Weights of a small GPT-style language model, trained from scratch on English Wikipedia: width 256.
MLP neurons of a small language model. Each row is named by its layer, matrix (gate and up: input weights) and neuron, and shows model dimensions 0-255. Each number is 500 + 50 x the weight over its row's rms, rounded and kept within 0 to 999. Numbers have three digits each. A neuron's up and down rows have the sign that makes its largest values positive.
Before each neuron's rows, "fires on" lists the tokens most often at its 100 highest values on Wikipedia text that the model never trained on. A number after a token or word is its count.

fires on: " fl" 32, " Fl" 25, " squ" 20, " Squ" 11, "fl" 7, " f" 4
L5.gate573:499513492552440501497482512548553551533461449601608502529497522545507560578522562459485481573468531511483491567437485561473442394515617527517545612532446463446496428494522595526592498474523518549536516555518492452491467553592456525515498474447494503528485496511546476542443531528535472545497453445481491449538505473532507525569458534495509474566484514533450544546493382452523555341585611433432569492558455365611488470471485428494395581497466551493595490521499480513534434489511515440528524473559460477467492461516423485580538383518422487445500583450512505511576511591466474473476494570537564467522582510527463521496476483554449503428488448572595463564442502454455488478503513375565637511561483432576490537481467440401497580564497444530562510526522485475568526561494557
L5.up573:442495481499481581531390488503538536569483544422504409491527417547474486491484495440428443596543562531582511544503512531533466411492438494479544583573499509487557450530516524521548569443503524449470548481479498515498574421499440508602511557582513601507505525502548426451522603497518415522496421427442497422556404479503449531537399506512447520529532544517517572505447538461575602423555480479482600488458434512593468458518499412462409526580494515471485557449496591617483421412442508477480389495483599455390513469614469480535476436469478478437528488440520523511492585530450397474514527546500521510427487516457512438502494380536473513485458475516581489407427507540488520503458523527511601455575527468480594542569561446509520507573532510479502581528528567487553511505511461

fires on: " Cup" 15, "asketball" 11, " football" 11, " Miss" 11, "ball" 10
L9.gate684:476466484520504535427497446468558528449452407430480503516480484497442533442426524452553520429507455517598446470454403532463428498443438502490576423499490481453450555547486481481484474438542482465464425513434491548517513525512482546545479472429538445431383566532453575548529557549508456535567558524510502509528534452539516500512505533577473548538536539534493599471495466508436453494534513516445436477622565591423525527541403538556564602481494479555528536416576589507521575544526479528451582464535498395527458556475558543534471575427549517570412391554527492561518520484482471424619498448549453512565563573551461439545474468523449473435445445506430448514464503471446577586507446443486515557423503479581629510583454478464546421511390501568488532598463525543495509562534536
L9.up684:531445466502531520411466457482588543511517387475428519500513508473482565525507486491489574498551438559559476548426427501445515459488412549548484441472548555525556501528437484477493458470488458436458463557450580558387560574465534539522488451526528462549413568497446565545452547516461422502502434427489578526522465425568538464500493478568510502479434488507508499534501491532495491511531511469576386540604562568480494482497458542570577461530516486533561520494520587506422561481519487470474568413538577374492530547386613613475485595495469485530516404520492498504477595439408386415581533518411481495505477568607506384515407499537504431440441491505482447492473506449416445516495544547430483572528481471617499507556541473460561508565430515515496514553549521458508509522476417

fires on: " fl" 35, " Sh" 26, " Fl" 25, "fl" 11
L2.gate703:520459541553513549605518505518516521504475536395439530564546467508447456569516564500459462459355495530493436514434469616592490472466480433523410581494446455631531463456452560480538417487465494583431479463521435469461561499543437585485443343438496461521548469496556472554523589499500444489537481573487513497518491483463503433477495456545468459483426501432415460454479398469471580465481506442450377430473435523512544465536467474527447494610492488578506504501501460474561467533425531516473546497478563505449514477550566493508520412528518499555493479548537533409483419522508529528524486496508473398466473532404439587558438539542498439477583388507575513585532490488500484558545465440495526465537451408514423594512525462487442516538431510421456463485414552571592443478510530
L2.up703:511518535608547456544449467529395436492553476409464512471525397513473492597501611506538451520500567494482452544475438542504499397476470510466406532534618472518486509542432509499540484551488557507391477514434453495425550567499465545501538449521518468538521418474619469507600585443462474498569530593518474399497424408492489540444479453483434516471494453474586454453555529452514448427491536407533512466468485473597401540462479488466495481487411568533464519523490514505555515514431514512347487566467453427441537445525487525516554540475408409500478500536486566479483499550506500489551474505445460458520512508381385528624484480418547524538482552550535457562528533427516501520508444549537622460496513431489592508522458487496540545596556508515549482457444530507619508473459468

fires on: " more" 14, " his" 9, " to" 9, " and" 9, " been" 5, " has" 5
L18.gate545:456550496381483523486499502486450482500454420410498385505495416519541418502494514505516475492488558477494526545516436561405578507506544541482487482555470455458454499524498475570537513387498572442549502509473446494549443481501490545609455481443486514414459493460437519610451432562454509481477443500496565552412495489503531465419408405525513489454504462451498563529520462491484515523457511407429442437605470508478535572549507580439485575503506562469528638595452523507589463537461411546558508475522378524587486585485501524511557425471511444476509505525535510506480522467504495539556523435525529452431596539438503416610635516418534592471398425542515507514440495565479519580561520513440510482523511491685480435512511439594516474519494507508509477517469481501445468535530471
L18.up545:528417424506550578520509587551477490440490515532515471527536554514480533501508514548581513429509616535507515525462522438526534441427480414457444500551452407458539669431415586392514495580475507673520443539464520460476523514571522531476427514492561480556468569491527410454560500596502455546398536514401454468446505503472544475514550548513451413511521541497505489469489548476521407487518481453489589602485525447492518509484508473453474434593525456524488436515518526527494598562482544512459482543499517484515499496437567413496520495487608440464474456573488502623466558525473446431466467556512416554456395481495547541528547487469534612527405392501498595488465521527523547494594491553576535523520495445539504504483561423485535586496488501518570419479503456494554555510452459

fires on: "ey" 30, "and" 10, "ing" 10, " phot" 5, "ag" 5, "h" 4
L12.gate110:502512545473540444539506570446498474619521419523403456396472478456595541500550535613494498557374462502480474379500486515495535466520490394552486408503520578563508580514509485579529492480474607504502456567593472553568487470496415448471399516513532450469475476423545567451508461496597518563412529522453542556611609431464513512467492570556519566595452488491461597438526435483477430450543413538447447474388423579585499471507476482499504499456520457439521553473511508513532486532449466518477614514543478492454389466572472499454528485436509480526485489475472517509581413398513487532498477464434523550486440561432484550562451508462421488572532442480546542566481541510471463439483506532438505475536460525491536482517512420468504452469529505425525458446443406447447495493550564
L12.up110:521481448499464542533535514459491445567488545456543412522495486470581515468510488547526418527491499444493449317551504468539501539548503415514417489510599430470445560500466530514505525526460497482520451575467546519568349447475420558595466535596512437457566501492507667540556435539522526561518467524478471519440505455525437550501540488482563487443548467467539534431520448514492372455502509553540502587446454515526515527520504467545509501462497415464532510508578464535541513525483434479493560543535478530543483481505464497456465430552383414592508551531469561482567461536478532501544487537496440395375481503390548487489598521575419530487492465534534440562557387406562515448610411552458510547530533575592566410441460515513523476463525495521494549534550513524481572499471513

fires on: "ist" 13, "t" 12, "er" 12, "p" 10, "or" 9, "n" 5
L13.gate487:559586569493446443512581495478477484490460465467467446621538460517433484619520498569516519399489461413511506455517524555459468539535561466551471539423507541552453447463475533523483464516534468499562564426463456448647487559488563533552545551448430491547476523437538559511531512495572572450605457512465491425463507608443501506493515500519518412644497465512388457607420491530560513500473472454447545487478535523473452504604459486502478520593498404514529505500532470491549579585444572563425492467440519473471513582411521475491499489547590515545476415512484422546572494475508507529624424571564502444473456508560499504470461472530477493489484544415486517551511523474549631450437521503472490494516589433462387502537486524457544514522422547485480455491513367525490460502552573
L13.up487:529580474463579490487567523400515351474473560593437495493565487507429460560513478455554503488499491437482420552461479501492524396479514456460410574508530451510505491501555606468452376519479488506514567576476520439501563493477581577512517516510399515500512398434547521519475486462562602402463471524419451516460559496469518475546516555559417438488512457595485523539488420565549503589485430419498606461498550464518484497517425450475420439511468393446555520466430425487482509496566547486542583563576579516568496566386404480514463475497534499441632531513519453536528483493488497600497486518506435523491501478508474417423491470538419577535455558550524493472486507502464510488503521560418536518514537434499495553587483490551446548488510492486531588508409417524573529453576515

fires on: "{" 15, "_{" 15, "^{" 14, "[" 14, "(" 13, " (5" 7
L3.gate162:413535504516514476485524537524514542446517499457417422475409467544523504463489529537487484461444517439425461430559486573486426442533380437441429477493501464460399535487443476525516461525498472504508445464492436539516477515489564514491503497512446449454479501461495453480500553622459537472547490450471496507527591576467446495526476531511589391495514511428473525503532529476482606463454481576442444435429625445464498567555581507594422491473411625485544446398597518501344479544512431485476511536618594483406535472556483606588491472497526469517589532552498496497557481566427536478564432493499485471498475471563416476520558415570478434411390554525502549582436504543455523476506448499459545550486560476522486427505466522472549440541433467482524568463533450515502550457453443
L3.up162:526577519479537489563547429546563433560493515498556481451498476453414503430516451537564529560489464415430578612456517452648422468407516469499462515516571437492532532527601499561501528499528500489485445450528521430458439418471454579496513497445545469435594423392513500425459546588457473513470479503592392419555523527506459507571404539463546448456523466539487460455457444432497467519439544451450464442534524516431487426564504462506564488544475516474439436532525470574449382518490536410410523577604516439399478549520558503491388509458519461474476498478524471506437517507534545491456512506515545557551556471512413427501423472553547488516460539518446492493562542558516498555610460540571436476504452581530531458438480468442533525463425537515530548441398404541474490507514475

fires on: "ir" 30, "th" 17, "amil" 14, "os" 14
L14.gate50:500494464546487470441428507459538527462542519473484555587488544509487496512631516551455514519513457470559429556467594507399453386474524456442548615583423426507409391520480481493362458523454384491518549466540585524517447563462464434457531537484457491512510515476435518536498516520454529508518562491449507520508497539585493577450481453451482576445462484502425550484579417533451541535514470495450543460414526530607467491502443570452429489511507439518551536505536597500468482440465449471528526372487434534455500560533571457525500532625476495440573512470450517542484504498508489501471542418520423522586524565482474517411440521512565517484390488525449564474552484507468469371550520437498474542428476628402458400445516619470539513459548498480565506520540513520492435522529531
L14.up50:478471514504533493475483515446509496476482543504510490433523543440536549528404484498508437478474621417469478507597500523388470480518436499433537459427558380496496465410614464549506448494521460469532423373486519471438591454469530499453461590611546536419598464527512466480493483555525435562542523577544520501386586408498465527439484549408457505511488579480529460438474592508532621462440525605501477480510498501524561551490498568512482444473480560409449458525523553542522505479467546538484538460518476515564569604523532497451526538531541564539402485528450469594497462595454559540546539528450448583479488491479512412481492412538552614528474522443496490476505508472473443568499467458552486463576466591502571489497497469574532481535608465467649522470457558508508463531481464

fires on: " 193" 46, " 194" 38, " 202" 10, "201" 6
L3.gate337:464557538484536430514527501470393480491531540564488444570547457417587520547360506420511492624465424516455491463469500456541531565512478507528483583582546516582524572561431512488492528525572519496539410492539547550504463472535530511498512490511461456426519563551462517514603541503563532529518511475495388450377512511526449513440509525505465522489520510545473518477625545490542515486487504541503484552480448533468467511487475471586490423445538484452468499494485481464513326462538392543454424546494473523490526498544465476515522524490471460561484415528624535451420495554518503534485385536603442474457506377458567484464615464483502542532437527537424389545493531483431491554538468475530460609447450512537525410587475502557555439569521414483495509448383517516484563548486411
L3.up337:467453538466498528621415395455511484492336546441455484459463451528544475530495644481507471503539510599586442550493454460471485513540510496527501538475517471548582519555477413484528502526453548511507529567481524569485407536502485492524525529513506458389474527524531475554460511563433454537491504485544471379443442549497582496522553494438553481471565410454542504568591529538495565445445525595590500530418412479547473517424467443487472537572468460532476470521412465523483448505444523500463482564527471432560493461496475507435480562574568485404498529576566415524494506456534422485500494440571459534462499544432534444470462469472536501447478478470572516580458494421405546491430494424550501542589646533440430497495549448468380459518477485498444429454459382493473496541456459

fires on: " com" 31, " appear" 20, " Com" 18, " agre" 11, " serv" 11, " arr" 7
L5.gate192:582461503461632481467555495570550563475384411532562542562427430447535557512466524534493562572529541516490500524474439478485458356508433522579637541525488566492466521542513550526412551480496448550561457528463531536506491469469516499478446566497504514429502469621426487484469593527502462453575547602508546514492553532406526548579504469459500517467532535416481485374453466475468514476519500535497461500507511428547490514551554511528511498509503446525579491457441530447483554423442502540506483578465575531487450443528513567380541442534494483485470550495429513474480488516539468549501434525405507495419444563496426531436560573526505566449383402473616463472591449577541466492518473585475561575464457416514447506479473484424446553531471549449500519582414506473503483415448449
L5.up192:545479511504561532524528596491453470469494417427483526544502494461573526550512516461521482507586502537521385478488459518464432401475485475415497434575490588489501577538480564538484509368456485538446488560455534494519566501536519513537411570491485556472418572565452540370475556473590527459555467511448505448465593484428481569543519475443483529526516485441466532464465471436464459497409475481501493442465628452561474453475513565561488524504422455486565420408475504407550575435465597543555476567442650557485468456499402559474475526471549521533566531448459504592496447485524460572531488499416500451402479568496419485519549513529513502468424466473489468498583528566527446534537471573480487617487485474498549509489489529448428481558462517490612552498392574442553533431490479

fires on: " DF" 14, " FW" 13, "asketball" 11, " football" 11, "ball" 10, " MF" 9
L3.gate25:461483506424476592521505474467580545483611558484467443470499528468567463598471586432501510495609463509563527438470432587553390563568430497489499573530516403443523489609540512459554524412451383512486508578438599476495506482563491519535506572501462491523497501556525519519569532515569412535469478467535559460464483470499535421506421485523569498535507583402474419519516480521525471534606495446476441486525558524513487570570517532561509501527482449586526560534510555483579471516475527563530464549487552515563584487435467451504455467551464516511582469521468510595418471441440429503546495579369454477542506485568444332515462523515466529457511465427576531506552465536491444536565515417477489516452471459468536548463507483461484509512540399559522540587546440443548596523571457
L3.up25:457524541443494548550483442548583501519547528509457461527478554451484532518477505444490510522619468437568531465503410569503438546529507538456526515460587417477531519604520441391471510407428418456512482628428520530460513439621472503474579511496491426557511536500525525478587550496544419491455472482620575431481516397540530468548473515505519586474450489382568432538547446429503511467598446461504433565520530504459453588532546602484498405454467441560476536502564495501565446490414510587586490492494504419594520491475572501499474436531456487504562463573487506564449496457442435542535506604483504469490498479496461372434451475518474490450508473398559496489557486503492537509513475499560449488484511552443478498569552491414480534543536465523604453595567440420490539473504557

fires on: " and" 14, " to" 12, " most" 11, " a" 9, " more" 8, "ly" 5
L19.gate408:469488483424439476542407489487431404507466508518421450485502543479430485527490493507587526467457494476527460502552450519529466382513502482519436581553559541434470403515454461544524464478574501611519516574505535457526453514514477446438504432492555528497554510498477596530402567549495461558549451493504511536477525487458536579580493466497486556543521450501491514535457614536546463460488433381549551422500506485500534414477544445403388521508615460451492527506432490437562581510412515450654447521488410554512601414457481409477500468567444455440486520534561477523512530523463481482528523447471579499445524451416561441575578479494552506526522376462572486437484447526422526516502476499451581430465582433543491540498522506598553509523402401532548443514436500540472531453511479
L19.up408:583457570544445450580394435503439427592483523419526408392519537559491480511499450455606542515502510481557408446553407430439573439503427534555498532451531487482529588499514550528624508504481510578485526566523506491462501592516561598535528416533431466484484456457445492461524479415437449410443522421484463546413519443562551494552491500400541483643465527442546551433483545476456479517566509489514550534453630524448532421473468517419492452561470513553509513591433517497466458441434402436516444523548491503467508403471502438500529557618470464546437528460522441443445460474478480473534511490530515585475460461453477442554506476455503508498457500516543472498501447553425561494417476482581522582503501501506440526527394572437554542509465434510562466466520520517507501471522529

fires on: "ill" 15, "ith" 11, "f" 10, "ved" 9, "t" 9, "ish" 7
L10.gate370:486491512572543560458459506497510471505572533498533526553496451580510543577507538451465452479480571614526572455417463455459595377556480520519512498597514455504429456527425544508522485472538475467426511400637439501509490554550466492537430511523422521456593480531486436506485481484511548505510510573493511469377491426445507574526546507480509505423522523399439604443399448506469432539579602589471461452467509455438576494427469443495453478472596472463480467512522506509544585456498482520553597518497548449558420593550495521469572462540556503460581500532429501500556426551512467429496510521580560474527461493465500432550485535544473467457537568461552515522442562514429471487497520525531475474547483540598360558436466463540588495531551568480424556419468517480533534408407529
L10.up370:482528634497469565487487450540506473565568489509449570597468438532510481606433539464562488506482540520493411540463579475540464478503510440387492556530522543524469514499428498500514513500443536486596513435589469560596496473497473548512466481540439460475561462423497511539486378420515474489488470455596533551524478473567468469577590475506565517477560434539528444444400435567549501448495578578447517588538529456562509501457422488439490573517584469516428441545534381418555522493553468421595523513546464519498515567454502525546462450433478494502463449538509522536485542467495552475416378527500576585463442492395503445483408502438535488535467501529446504496435422445598460451506500503492535528482458591442475483555584454574491492472633537437473546514594522492460542436465504

fires on: " 201" 60, " 202" 24, " (201" 13
L5.gate259:582563489506572484580459473499530409469421455509496487525458444537465445543462507430474406543442547444473470531468447411490489491534559487524515444498543575535585571580460386488474552459439528511544465494478492437451464484528551423512524546473542544525538497543468534404560461582454471559419462508513473438437462540435384570557531493535541522433600524421457594490533468510550471584521480532495451488468515545528430477500573447497471408501581474582494559411433490421519502484410507490522427578506476497596495410475431483494513502499507467619486612533477469488551501489537485363450453480502557512439443564455535460439433490543492502543486546481489489418542525469545507600521557372589529599452510532472521476544524447518579598556477479466523412526486451453581487562551487
L5.up259:390554491440534439546509424512466414487423525557522451412502452560508456604547559514475607482490540471505436521536453464539589456523529451474573570465476465410485576527480510602451514429534473541539444569442464520471490532519508420447528464542561596529506461495494479371482473470432498559604475458529546418492583500421487498481511525554512442524484492481551538507491475555506570456428500448571463532447550463599456482476565482527397382544484571467456526493406566513498586448472516520572487522585523500460532498502488577442550558528555473483542553535516519496545406532468561527418533399577518516495503531515509492553462615452453481542492428437582525515416391550534482490484502599473506531552538520404511485511544372484487567521478396551502586527432522466513495536477544

fires on: ":" 23, " 4:" 21, " 3:" 18, " p" 13, " 2:" 12, " cr" 4
L9.gate37:466485587497458542428500512548392530532454534493547479454525412574418444554509439459547522515536483544599501480443483431512412531593514593526488556564411464479498415480539553587436521498471390516472578492552532539448469460491459500490536422537526418529454514585505493486505617511530529521460583477505639459516564452563489500498400472455491425434418470381544495526570406583444468406517436476421459564578538473463570585377498461411441554473537482609475471538522542499514527567476544543535523524491486461483476436574498539413512558514441601521526533534571433444493482458475568493508576517499525486524437544451464444502523436540516467556537461438473507475517559538517445592496505498567484447507420475446472452449573532515471554547497504576565490558506498469520544529461473
L9.up37:458569473519578473509474487479465484591527484494495513328532543466490559539434420574428499505503519460494506566435534570573538451516521416516558496527511470591465457524426484545484498572511507402416449481465448590466519496562596571458507488482483498600431504472541435500439585550450513460558544507405576517461502537422567499502567505410623509550405545455522494507463438581512466476500449540472497514537520526386475516517394495457518550498530449594526458506468448418514489513468459477479485538462472502535424533520451567548451494485566547474477464494549425546533531543473498408446553483520459466470474448420479430554498507546473441486577458371432518470525447593386530462538449536491457514469451365538497485414607507478488581548535522445569484537425523490567532463532561

fires on: " album" 23, "\"" 16, ":" 12, "usic" 6, " career" 6
L9.gate621:441523546471479439548499534523548481505555475524554526451467506603532518485522550510557525427501539498478457492532526479628476393475489508516463596490413489605469518616589554442494565550482591493575514617454481416469499537530540457477424494416440491517486547551526524569522551552448465458530469491489483525587555483467496574493576443528557491463412456534458513540605570425467603516469496507445464550504472401533562500504515525454452484406510495512458540535570453511459503531496622450501445502503431492518522511435481479424487438466552508546474577467622514421540441570586588551457447574637533428518480592572556505480479448552458475493484514392422457537510523526477590524540498542559449459531438470480456482521421439528423511499547567467528548461531376501521506473487450
L9.up621:466520492565426432521513549562468427482440416501453554428554473489504405437504432469483552554568548499486449562445517442550478531419431561399468504450484430419606477564482479499514408522597572482491501538512550582533468486407525469533475566527520419522528532532533514542568462533452539448486561550552594519499522527493503434499568445510494479471550536461541520554483472505624513487547447504519589431544489494470520510531520610438425547367514560430447479493569499478501551445440441529527512400509500436474524445439551537545470553577497472574473483505510517572509537453530470532599425499520507466514589506518502572592525657515437530558542544530566416561515473428383448390489500512516461585464474532522402472557499516553544506487474521497551563470543394524444522481488506

fires on: " &" 16, " Jr." 14, "ata" 8, "ace" 7, " U.S." 6
L9.gate639:611582623468461473524473576448458479488494471616521525435554505431545531557520442645520488454537473623456508488521565486483461393456488517504457568510478449503499546579460587453518509588515566436493523555533470561506485477543524565413566517409438541566469463438528534499560402505479542433519527538466541556598545488491466580480507434474558511570456506573507528555464544599470485528530474491510555556442510508472531449521471513446494428493521452458485515474514431525534524427431601474514497623495488558496588409486481588501466510498625486473476432535422503477490566399525439578471527566478458478483530506572535441520505508467479455576505527457579540536563419548519502464451440451523614509535463379478491525519432467509485591547544465506542523415522459426569481508508449
L9.up639:440576595451469541453451516527423436495504564523563541481512495479516494498569546563523511583497477512509466548473521384502449436548462572508452610495476480450482427535442517512447485533526504455510512385538542471450550526506479404473522528508531507510514478516522478508546511522515505507522584442521472517517502429544478426591505532578461552538498556512543439537492506538537568477459468563465609322446574459506559490464361575475488482526444542467471577448502535428506547466502380529531474558419508521513456536521476464530441469439452449480500412492541584509559627426509443533473528519443629409523511468485489488535544531533536539468554455514534440465438556522569462541468400491628544465492461465577445384501522424502568512514568504604438438453423469497580471582464516

fires on: "(" 37, " +" 24, " &" 24, "_{" 15
L3.gate402:468511545491514419580483475546493502447439432526563553379445496526468536467492505468534498550474500448472472567631433558582445416567561456544466554562440455402497516523539425529465461429524495526499404549462445450454517490462558516465539501487522442407472450522633485436519470455492572546472462423498499494554532538540507463505494605475596411513545500498464500407466482446485446501467566566443499498588537472469495590500433461525554485510481478450569504485491505526429571392494436432486508465478628529505567518501519512480513396459450543425564420471445501447662544542542548484437522582519493542576524472421462450534523514528492459536473560528585464501555477554427550530598529505579544491438430531529505567587499540433538468470494430459504431430493457572433550503535506
L3.up402:491502591569505524479429420480550547498512611452498393484522593521455495516539538620535588432529515482500400529492553467526537511483397511452394533527556442539493497479550444527395488584505543383569441505496526504507494543562461474519509496455482498426477510488508613431463513511413475575467431483477494502463600531459508532498509586391534423528508439533491484543464479491507457519571505423517516503450501420527554401584515489438597487523619562466571476527466511477558494468500584543462584561597415504419548561492483476509409530478604477546524464588421514460436508496538471549467489528471501468580510500515476532474465575536433474463517520491496556510546481514531486418495504430517530475381567537501367544476565444561525575586558541476520525539516469542432493543468420

fires on: " |" 25, " ISBN" 8, "." 6, "B" 5, "m." 5, "A" 4
L13.gate431:427444569525487521498417503503384482535490526439443489497547495455466445496549482464543537467544539474545521513563532469568495510452551549508567500493525440573463438555520396476569484438449472507461444571561414465503446518423492519595537534591504565537619556567465386497573555502519524418458573531449468593571483575482590437599539498374435453508462508453568521543581514398445406489559418537573477455399541423527550512514545476399529486545458454501523493471508472516509498505563499499535454510510461483532455411500548447459501554495446429536579505468450565385433504545508529491492541597501459440461441556494548481544431476496491522453526543549526571526366497554545481432538423507582495535492468466488538531442522555443536475402540471477560403558468452487511510526455474
L13.up431:591523432469468548482499497499510534522474487580479535388452529549523511562549495595483389472407578446486549450555478442422455464420576455496555491428434425527428449603513528463537472529531433477618503481494488397457525524558480653488538445444517529469511536424516571491511482440475470454485376499536492487435500423568488529490498480478553571449369481515525518521512540465592434498427444438536459482511471567475450544415551476428478546517438516501524529535491463422534523481480485463450488455548492492544465504491506418552505477418406547555509440532581441589525492467504516484473444450506590504547483509476594553423450433417504509612543581494593448459528509475515522443450520521459443549494512586469573611489595480387530459468528503507562531499510521519408527467485509

fires on: " 4:" 21, " 5," 17, " 7," 13, " Ben" 12, " 3:" 11, " power" 7
L6.gate195:507506502450508395451522633545592505429503461551500511443522530473475438536537567573526456473466490446513372525489569508435534485474439537534529493440386408523499574607492532595451601496520417513569517516471490496523472511512460497554511522468600402477465467601439543492478537484438526573472567469524570524469522485465439505445465552484436456453470513477455450532556485456441422428527560455491522468547533518404449517531556460542600561487499499475493505514510471461535441588496470598478387603460559493513446520515536513551539466465530524460600488592486457446527391445511514507457489436555575566542523482513491484592514525609469501539499390529480573455581476542450539594511450551490423539513483522498486537446468575539533572516541488500599585540586415550481503540512576
L6.up195:440493594467481526525439602519518495470491497411511571369470481447486551432501456482443544491502582440461488419456530551629471546493503573510458388589531423516408497512555488490477341475507485520495442579509557525457526522540541597557563469563450449550427510538487464484438561508490496488510433573598512477432444451466485585520496562533492475553510460574516519507548519566578554544512531528415570468485533569472483569484488638500546562573527522477554479445454484591532516516527468563508545530510480442569571553493444513532455523440523484482465499521481474504552576558556585514444526470442594584487432516502503511484473597565486494539552444494501516542597515452491500455533494613567489497506489543528476574471581554638428502472471517587551482506555566569537546559445504

fires on: " com" 29, " Com" 17, "velop" 10, " dep" 8, "here" 8, "face" 4
L9.gate25:531470493405497470532490548544446548476498481474475504545470404529531519525544604534462482476452596506468484521538510400508493444517460490524565513416430495519548525541554516511417417574456465487489515496477410417489505610450478461509420517498566494458447528507537444532581575503542509507563517488438468484489412361473512542440529582501496545477513571518499553579511531454537456471490546594507454475541550424518548577512538510519486441514444618487528551475427429517545580395390597537504477491390528439402547519500515584525527510446606509495512475463490493477517541417581519528531441549440476397597492498439516367561548495538504559458430493446430537486592451444519527514567546574499527550429522457532514576514424514413409476533430472497546505579405483498567497462499522
L9.up25:407540505391503501511463533453522536456556408578533525457457497523530562565476590507532509482500476511491461555416530433480463447645459450582463369540502576527402422486556599530522499549491451481508584529552514511476497582560561414482491496584543526509558615441433553372506480476456538493484527518529489497540442497537522436504474490539546489403445499404484593553446547564437508493485491489536497480429452440538464507486545470501509498503577550434526449558437531503523534507429526530572476546519518406552435455508478613441548502545595570485507545486498528508510479581531457544515585473459576520569471434539538412495510521564464460399434422478554521493467467542500449576515449577484526496454564528457468520531547545478472487489630526597618479554518521447540438463550469

fires on: "\"" 67, " #" 6
L9.gate477:566502468495504422457518445543501399446470565453518585561561541504531525580581481423558573493547619552565412496572515448529541549514446618503406505509472494493530433569498585619504590522481502548488535505508545454434492533503488476461549504546575443554431524490572479533452490473479536511571468490505519467483539453503545585520569527497551517512438569514513564541480506505454580476542564551535468582424456431629569487499497563482525533453414477533543546526498586483513434459453546512539448460517528441572589508533537502500435578547493445483557482480538554458462478573570567558423432490507497441541484403536519547482559459523459519594664488511455475509583481352419536400480532483501460542508500443545452466510467533594535533532487422503456492490474584528552520491556546
L9.up477:582588524482504517447484557463494459508542439472500580531515383528413444467486487443532570542554492507511444567498503425495542492507424595470450468524452477414513432455368540541450546536544434499479569468407506480457516422499466533587542542515563496484573440507495500516478543437439476590552435459466489555534511534509577479506501454496572578592556487488447406522476542553592494501524532519452452518426454438492552477460547481463467529535549537593492537448478456424508481474416441542518551435538500545484518451415452476504679509364473506502503537544590464619533539507518517514513394482578530391525418448508444512504545533594504464517560490544536448427566537493550543492503527473425466449434456538555461511529476438506412455462482551563557484605517541472410489461514552

fires on: " com" 31, " Com" 18, " Sim" 15, " sim" 13, " ide" 7, " hom" 6
L3.gate481:505456540505580451554494484454466567457470442516545482505474407467538566484410593534546524538453523512471476559575435578553573453379361523563451564478515470510503524472534536504509469527547469419526436554489509539580540469457542444497465583443489497527449535544476453492542467514412537452654427531489479470466577511450517463491493468468477503483551544388441402493433492474470410534502544591594508515559399478449553476539555538553496451536551414491542492478506490433497500429420508526462380464463517546468585509491440495483503442520533495489499532445397486479630522505437544573516541498362499510460516423444426560546561563478452533493546525434450450440584527403488487539533486433434611572492423500513457545524507513467464469493553424447510497550544503494510463461417528
L3.up481:452401506519557481557489508565470546536452458525553531514470457464596504519487558572448498515529495446440470553445461536554509420471471425563502448456492513494530511486469553553539546544476500502539576561442439549402540479473525488485528549588406505511476605526523505464551467473509479484457409493404489467528505416584563480503494509517598521404531494394479449416479410481445484480526484519532468381459454462546488520533467459526563460549501526483588441499581542409545519507429513543461551538504555548463602507545387498577514427471475494538541496393468457471429475462528432563407598517333506548467459452560465479461556547473399494442512418493530514510563531440507454501592453543523475532492491504506518466447427551438407556523591532503444502468473591554557388463535421

fires on: ":" 18, " te" 14, "un" 13, "u" 9, "t" 8, " Commun" 6
L14.gate456:557516443595430476534534453458454489400548555520521466477524402539488416553448478593471529508521474503530468576548536455419536450436568518457444484528425516541511504488522489515615484484421516476406478480433524547495394493505495503481424522539358574463412518484350578531510507474546445456593546434572472394431490496527456478405569403510509466457449413557505489543523530539447491528418368504545575447508489448565507491529540531414565468475499468401508513466437523540610561457454490508527486485431518440465522417429508449452491501370493487478526504569527521474508503566529481502476588502572496511496479462541409503522524498441515451523391467495456519439422447450616544470446506460487453514467478480518538581477432529531466559509427531526543422541505435516496508545466488
L14.up456:431507421506474522538484533482409508502503521497518492571562480550426513474462548490433462496561442464504482450438460501432511437441516556442434517538585528460457519554630486548464507443458550510505626513528467536431502529480488560538457485581400401460507556471499543497509457502569469548554443461490556391490614471489539430423503508442458518513507504480417583445520509631494494496455431527549516423599494537477529438464529541428506513492599535509526528510486470542486493516571524510447496533599559493468512523483510517512421530481471585541490407470542376448614533414455505545468539447656487488461468514515388552505580435511467464427373527546497543501484537472561526624480428382542438525476480467531526538455471524494450505584478505446512535506566478420447445524574500

fires on: " fl" 21, " Fl" 14, "fl" 9, " rel" 6, " var" 6, " coll" 4
L19.gate464:470479499593464576463461454524533558534534538486483532486433530476497370441511539491497448494458460486495480482467492525441433556524518530471470502542474497503451431527466558542427478478520467561558493475410430501481544542487479355563527481543520465580543413538530584433486531556505475564601445485510564509472611405513519568614459431478511481539559506485575477443539599504519528405549580453501462501560538380525508448521482489537476478619486462440458439579585498483467552537536459552478490543492485496452428470544401471404481381466465513496522539489588488513475492471495631612510554470474513456508433482530498430488490479544488547483506484545570523448423543520508569436454488526598556458484477477461431490624518462514482522605557349545503408494507528444565454490424523
L19.up464:488400549487506487452509397514509437520485561414501496527475512567487438574552557569516503456440568585581462577528559583482426476448435457500528530496472499489498517471621383545542420409493535526518497431434494515529573469533521461414388408461507467557510470558540472525571606515503404562494462516478511495424456470572541514581487496451522532541536398652576465517513541492486594444499468514505497488525523572490423431436563504502525567515452492602544461507581467425518365514459481558497431497511481541541496456503435557483468543481448467546430477476498538447480547467496509520551519599530556483442529492517545485434571442458431448532432566478482552397442512517431450498384465538481471536434541579554454515529535509501491453555498477444465544522498573524574513521614508